config = dict(
    d_model=640,
    d_mlp=2560,
    norm='layernorm',
    norm_place='pre',
    norm_eps=1e-05,
    init_std_down=0.00231,
    beta1=0.93,
    weight_decay=0.03,
    warmup_steps=200,
    seq_len=1024,
    doc_mask=False,
)
MLP neurons of a small language model. Each row is named by its layer, matrix (down: output weights) and neuron, and shows model dimensions 192-447. Each number is 500 + 50 x the weight over its row's rms, rounded and kept within 0 to 999. Numbers have three digits each. A neuron's up and down rows have the sign that makes its largest values positive.
After each neuron's rows, "raises" lists the tokens whose logits its output raises most directly, leaving later layers aside.

L16.down1283:488580460495461601439414536488453408516596519481481479518418546437449462553460482434489518514476569561636481557577503452480493548504546479477497457486436550579557471561477476461476485474496524569607522573489554598529553548439499442440564499359476506543532494461491481461540536417411534467517506464456522581544508503497521515545542503502555534498547520602513445581478505533626461539674509557659567542465506475463599491422464438483472565454460408450493477503431581568514575371498550451412423469539483459470570529516521524463482495484466558488494495562525574557597436471463399542518500487470536518461547588486514430469532492523547510544541554414596540538534510565508442527555590492579493505540646508453558543423543452503419594472548473433641486490491478516446525565550510
raises: "ts", "erm", "erb", "ership", "elf"

L16.down1050:486487597490561516458457497408418480578446535408510517459372502546441469530490523477562559491501491392526523558490569435520456498530430564555635513574544532505451489507424534465536535585542513453516502532588473460516514488460484552445605407509520479473603494554480488600617461666542482446470499536504506411561459531438478446448582590463442486487493462577509433566488502403511479532605452516498476520452482425490511544447486507491466515475537407568531492499454431543495529554511448553512491511524484507458408558464499480503463492535428482488533569502505523508591560484513442469536557523473486537571498488470557464502497433462482517365392525575554535482391406531508546532593469508452459472514451406414473554496584491593472448514529547471459509544520497537483483620469441
raises: " called", " referred", " believed", " listed", " named"

L16.down1038:508501468432559559507586387488520477459488491515421462481442623511429505511439389543539507568506529602436427423552514543493474481510483518496467505497527402523497543526517423498508486515577597464571534527466500466499535495480520408420463532500395497556467459458520570636496566548498540491529402544552443497495477427487573444446499542488456482525489418582491428477644495501520458533589509509499569510538408470422481507429474503502573514480479516464453421534590489475405463611417496532569499416462531407471595577522533495509537531457415544432500505478400625556505547462521484471475421356565519547403483530540523476535514436508550454542491412565437519468538504572572509513531516525529606468470504526594520431537509460426497481466525381444474498479464519461524463466457454
raises: "th", "ire", "iring", "ires", "enth"

L16.down1079:563545541536491567531499532509423556548540439467614482529360458508525448432485440563475514509445517487459616470535485505494464491560568475464528491485479431552430552470460428462565503468469556483570542547471480481494398498546497481509510493458528411453547517507455512529497473505630432541470494510516617551593445605607549525507521507472456439451430569528502508519447411495529512523528455505535484516638592437581538509468486540414486493513490530465540444403469410571538477509559505520515407552472462514445566471502551538470437505598482515454459586496521426531484493612471517495569470459485551561552598400417494435533543465421585403522445548471434517477438548521479500534437515549580473492500473494464533486560432539517602459516493439526511465496488471464502518553394487
raises: " about", " around", "ret", "ard", "rett"

L16.down376:510555556516419437438443464521541578537368519550447496582489447481574485450528525462410566491527519513485535502493503520607488385511545556544552515468516539540586492466516482529395617531486623440431400448515479494516348419510550406544539452507560510535477488440536451471567546516505382604356382499473511497543479549430593470568622504562497600457451568484443477514509488466534591537599488440454562543537459472517505481497589499478505485620467556440512473509528448530501484511447450515558504497454525505532401515481542504470436521463496463508497447421539438467602607479546499439454542478436509496530460502454448509501516480454481537540484522495468466496408411523470477503433530578533533594495511449407576558436553520559499421449632499431591446557526455454537433430533438
raises: "ings", "ing", "ild", "ment", "est"

L16.down1057:424620464457530438504474500505460510478536515488454526532473585493525487426496508454596531390513600479393545569588478562480435419504550470470527551537571473525572478441543500404600570516484454456483505586528474548574563495434465542484447461490543419504486528537572555547408437496522510468482493461449495435491481436518410521429489526509531480462573575481533493560510438481431475545505437496441489543474504536349417419490515441529594556663467500560525556510465465495474484500513467560548530538513465537499467502487477442498454447598570566420528503487491494422464471482449396539532546438529434501587515445434533549556531507435466498415479491480478435479489524614513497482569527451521498556418478518518490496464500561549499505499492476528488532484572550440556536405559386
raises: " short", " further", " down", " later", " days"

L16.down2452:498424503437455432533528477549494547514545543521489535528474508533603562441462429506567457480549473487533447567509445488371485566572502579484542632449529512537542460584441484471547589444477495508513512519361536444485420518517541505489466485508527533488507467468599561512489426526457540443511456559488443511475499534491469584545355420527483490520476504358438435544550403553478502526446487523568557492443491485438448456504467514579642428518482603544519452431484604470512503558513401568478454428566473520543466504418520498535515384520504410568494579610553489510529558575480521523493457473430517509406594534501479584526464516472423464469585503423447507572528423461499472501457470463453524423451494535408427525423543613533504487517525498564560508577458481442560556480444503
raises: " bands", " band", " albums", " album", " soundtrack"

L16.down1565:552591456519454490485508500474487458566528477381514485437345458529476502500481561532429590502563471524554528455558457470458562450409559501467610471453525475469472479492565395451554500528512567517527440472436470520480562558541513559497555427521492523483640492444484456507535459470465529503487520493486564537567534607342511467537498588540486547470547449534533544468486472526472459493485511517555474501390504430537475515457473560455524507517594533497478513516472507565467552516499483488475489513582548489505593490508528435438380592471459524476454513531497581439484423512526504489491491472457440380532468514549511465527417523442498537454597414486556607524438515524484491518561546454537432568479445340451506548537485471350571490522525445515495465443506597551480524481539458
raises: "ater", "ories", " following", "sis", "ory"

L16.down1154:549555523536518499465448453485520527595482466510512477475630475502515451507528503463449540439560496576507538500464574517512491502406502431529482438448513460542430483554461499497473537619470527546493523482609483487429554542566474571453462480527535463446537445388578549418411539542448455486394500499489503493457407490516612455458440533482625472435681495685514534504616465514525497602451451487525550574522482518540432544480470470434436460487564444524459491494476494525568459516482482546492561484434452532457534509516493505515487497644552515564603470450525540487444544544520550514544495546501533577490540522430478484471458545464478600521522574536525520541524417492394560484509505410565677601371496435517488560505569498561523458480538463500496482586518440533456535426531457
raises: " Louisiana", " California", " Arizona", " Oklahoma", " West"

L16.down1665:491525524487560458549510472502512517551547413455518474568546489482445413517452536570522506495479557529465583506504588469473489472464521583473540428443451559506487564481546511511490539519494444535501490553510519503460568501523539469491505500411499502541509582493562575502454577555617457571444477457521488499490550511507421560503497490551500507498438588583504487525541497566498509415498477449551541453576492514603542525491546507506578547527505411548528431444523363528582451603447510458535551441375481464494628452540468401460544525509448498519509550555597542514511511375513465498382616492464456510547550603485489435532523393448519491533474539467457529469460507470508599503439483461415392546546444395488499546535468565410582487504436553536530493497505488553567456433469534
raises: "ouse", "ings", "zy", "out", "ing"

L16.down2144:476563465466477515498489497580460495338466621470548470524463545495489535507480522472483525532572440485545514450512546454447566611435443441451499527417518500465489453460500449512432488510563475514501554571505527555414525486455624451512404549515557565413575540467462522533564493525542438433428488546437479509537429477508468498518476602455485473455500411473625496565509539545469543552369485532517529415501562479435502542521487557481578507470538525452447416585487496560523400486497519488468506541474433446498562485507490468547386551536492486480568518490611513497534479474469502512551461514494532448513463560522514438457526556557499351570556596468558496586493489472510549484472380481518562567485498547527494399541526452534529541551486595489617554478539456560589561504502502
raises: ",", " ward", " Township", "-v", ".,"

L16.down988:563577473570473502501434570531557426542495473496431585451513486474518567581490493504473543514534466565540492580480484469512446518461538562489587531536411496524443465519397587530435570575503552526539511462519479441467584492501512425563436472485476545495424491544543555513598600453455487401422535504536533494600509617446463552442527468531479404464495485446595517371462531538418474531578487515536558506536499472464467465463487422594435475498446466527494571521509502519594481423475514528549521456499466464491430450414458517482606581556438505450440555423473582496496453546534496574471470576450484576444574521519434469423531509498548496552485524456523551533489476574443472490493543594508564407512467477525525544581496446516497511480511508575588505556521485524557500536477442
raises: "hy", "ho", "ell", "to", "asc"

L16.down2180:543526572498539387455548469494403513591547476558511475470538488520511455489582475561524509455369558460424573369588519405500478472496470514488489565477427514582481423556528392522409459545464444537470508419508459531530540512495504468499470539485502526466468555536453548509516401524500540516434490514559495510482493476678412508551552511544419476507497465608491513440475551579473494447451459484482478469550585559507531521426593489514483604552519492452517498478551548455528500552388514497405490576502641534486453463490456521507483448490594506418509491437445511421466507486536515480479439480557597480527464431624501523480504610449443589524468444472498477584489507490554604483529464522496476463557504500404528462474466501474507440514419458504527499529465486499562503458561538
raises: " complic", " limit", " changes", " tr", " demands"

L16.down1703:591513533466444583506496466485365499589546496492518489545476466515482567579522495515539559456395567522478491582485519487492469458474444448443511505487404495516507493528483440400540463495498514490469519508585527585504472568448541468431457473574533525494636416499529556488551436435566499503422585552483514517475565523569571472546492564463507472612400512592500584449459507508565555420545499551567470514505430473440415394441486534429504506552454527543530568433531432474469523540425443458437491563382517500461451572435586601535418463503483484601479603494503458443503558573537395436453476537521369415573478497555484518505522419538497455544544514483502545519482523507489517556493511384515492564474481425413491532499485510427461510567547537469472466449477487420464544516524540
raises: "\n", "\n\n", "\"\n", " →", ")\n"

L16.down2015:461550482498548538453553539504582505504588554465531565504275435434553566380459446444458482423531538502505526437467453509430487541456452404475435449405524450447617556419570410526503510525504489478491490507570508582519514533518545492583442543504556577438426540461543494538502584519553506552519543474517546500525452528546522536522364576554504570416496454614497595484469543439553580409467634476441508550512490515428572435460438506459373499333484508519440543531479454443514529517554510485548491460445436509404472468439483563522518544475506454503513457502542476472494548475535531410513484501478450452557480476498490483493433555439409569367544561366450501437548700508496503608462428468478552472498510440504500431561533570486448472493535512533497520516519527450396414421489531
raises: " causes", " matches", " projects", " shows", " attacks"

L16.down499:513526498489485538445561472413428416492510499500504498506507441533485537413481632459596522467526488497465458446541436528517457409509518470585436479608531505428528571472555431518497532544471501486462512486555520490466483466460460418417474570446506485467461449504503545505492483571469503512421549467481538504569449592466533532529497417495575550472578455407465536506427395452520467480442457511564533544478449473562512552494521406564434543567483515424459367521454468528581555549525565460575481488446592542520470497440534546574468529533561553471555412476560542498549467540463511476506415459478489560436565561436434500558512616454508578475562486490543469607492529595486482492537479403483520501497632449464493492487500449460526538559520541420534523486501557554556426461557472
raises: "se", "r", "to", "ti", "te"

L16.down2126:579516514518434548446474464484484467415542509488444475533495440541451516476484553520499454668637556477555429429565540483513531543626502513478518468468564600461526494567508420496470560543444456544444563507435504396430527529471463441411510511456446548418452521524479481474457488480513577488537585405572516564476547598545534487368460497482552423455518501528469480434424538466505534512500592527486435446567521514429499495517453443535491515485615514515498530529492542525511585442503515464530385383472503506486535555474527487508463513445578557514532489471593541475433495565547561505430476464532408484586508399421517492545459541420375512455521492423514532454395575522579458434457495433521560381522487558473506504480418548470545448622562547451473548477529491479540476538522591
raises: "SN", " Patri", "ously", "Big", " bow"

L16.down1204:550620503542457600429478406539417534515470505518453524482542498597596421583508467587503519445458474493472501488447513475526516535450508530435497400530528491414461474433518514406533473450559535557488542537449473462542493483471425454474492470492401504451485451508528437507475515420589541433486512473557477597517578469525471573428446561527568582537473463439552460532615510474541563472441421446499490567574499537473453546599367490494444508499529421448493476500503436481430454556533586517537526458506409532554486545422527507435418586469472500491497423492494515591525528414485552580542495446397489572515528610521542538478487563454523552536467471523454523530541410494504565425588475471454506485500446475549447527532541540448503415432589442495543501418480428423538558531463568
raises: "ires", "ire", "iro", "ir", "iring"

L16.down1836:553522605572511516497503483487505460491517455607423505466490472454411514604521495539519505429528545481439548555504528551531467435653562559560476431483538449580532480450410456537469536545477456491521525549450517542501500593514545527442513544537491450499544551466534481542428460500524548473503434505514374457575522426502460522525436496521519511462488460442457496452464475520453426517568512500500481426485493565518479577563416550416511485464495470447567500466484532518402449412426337458455532491454517490490562521550470538421472487465526541507555480540451529429416510484479501467492451521552443479409505574520494435523579508521471469436454527526369635555578528554405451452499483420505607585442541540430502478414490593465593496444456430439478482502555517529554536507495465
raises: "ize", "ise", "iate", "ify", "icate"

L16.down2208:467601639473560495537491512485520516509486456521531484540537452546533469366432527532513543453477546542479424447513454481468534497525496465588444518387484397492538512472514458440489445466478511459417519538488478469465526481472520499444538444542500478447512533507435442487464508455522543594540547581494428507487562495475490620601467431512509569574515522440461465427493475501433532505475512499441455411396499590426495524371532488635476406551411478503520542459534439571535458540514571583465532635518432463505499419592436409392490510463515535386454473435490597502459477530417530528538522549491555507485542484512463507514567520554448411539575451507519452483467538578461447571476494523478551483519489519525584436455482462540453468576500547500549566461522519546571554491522471
raises: " stage", " time", " point", " points", " day"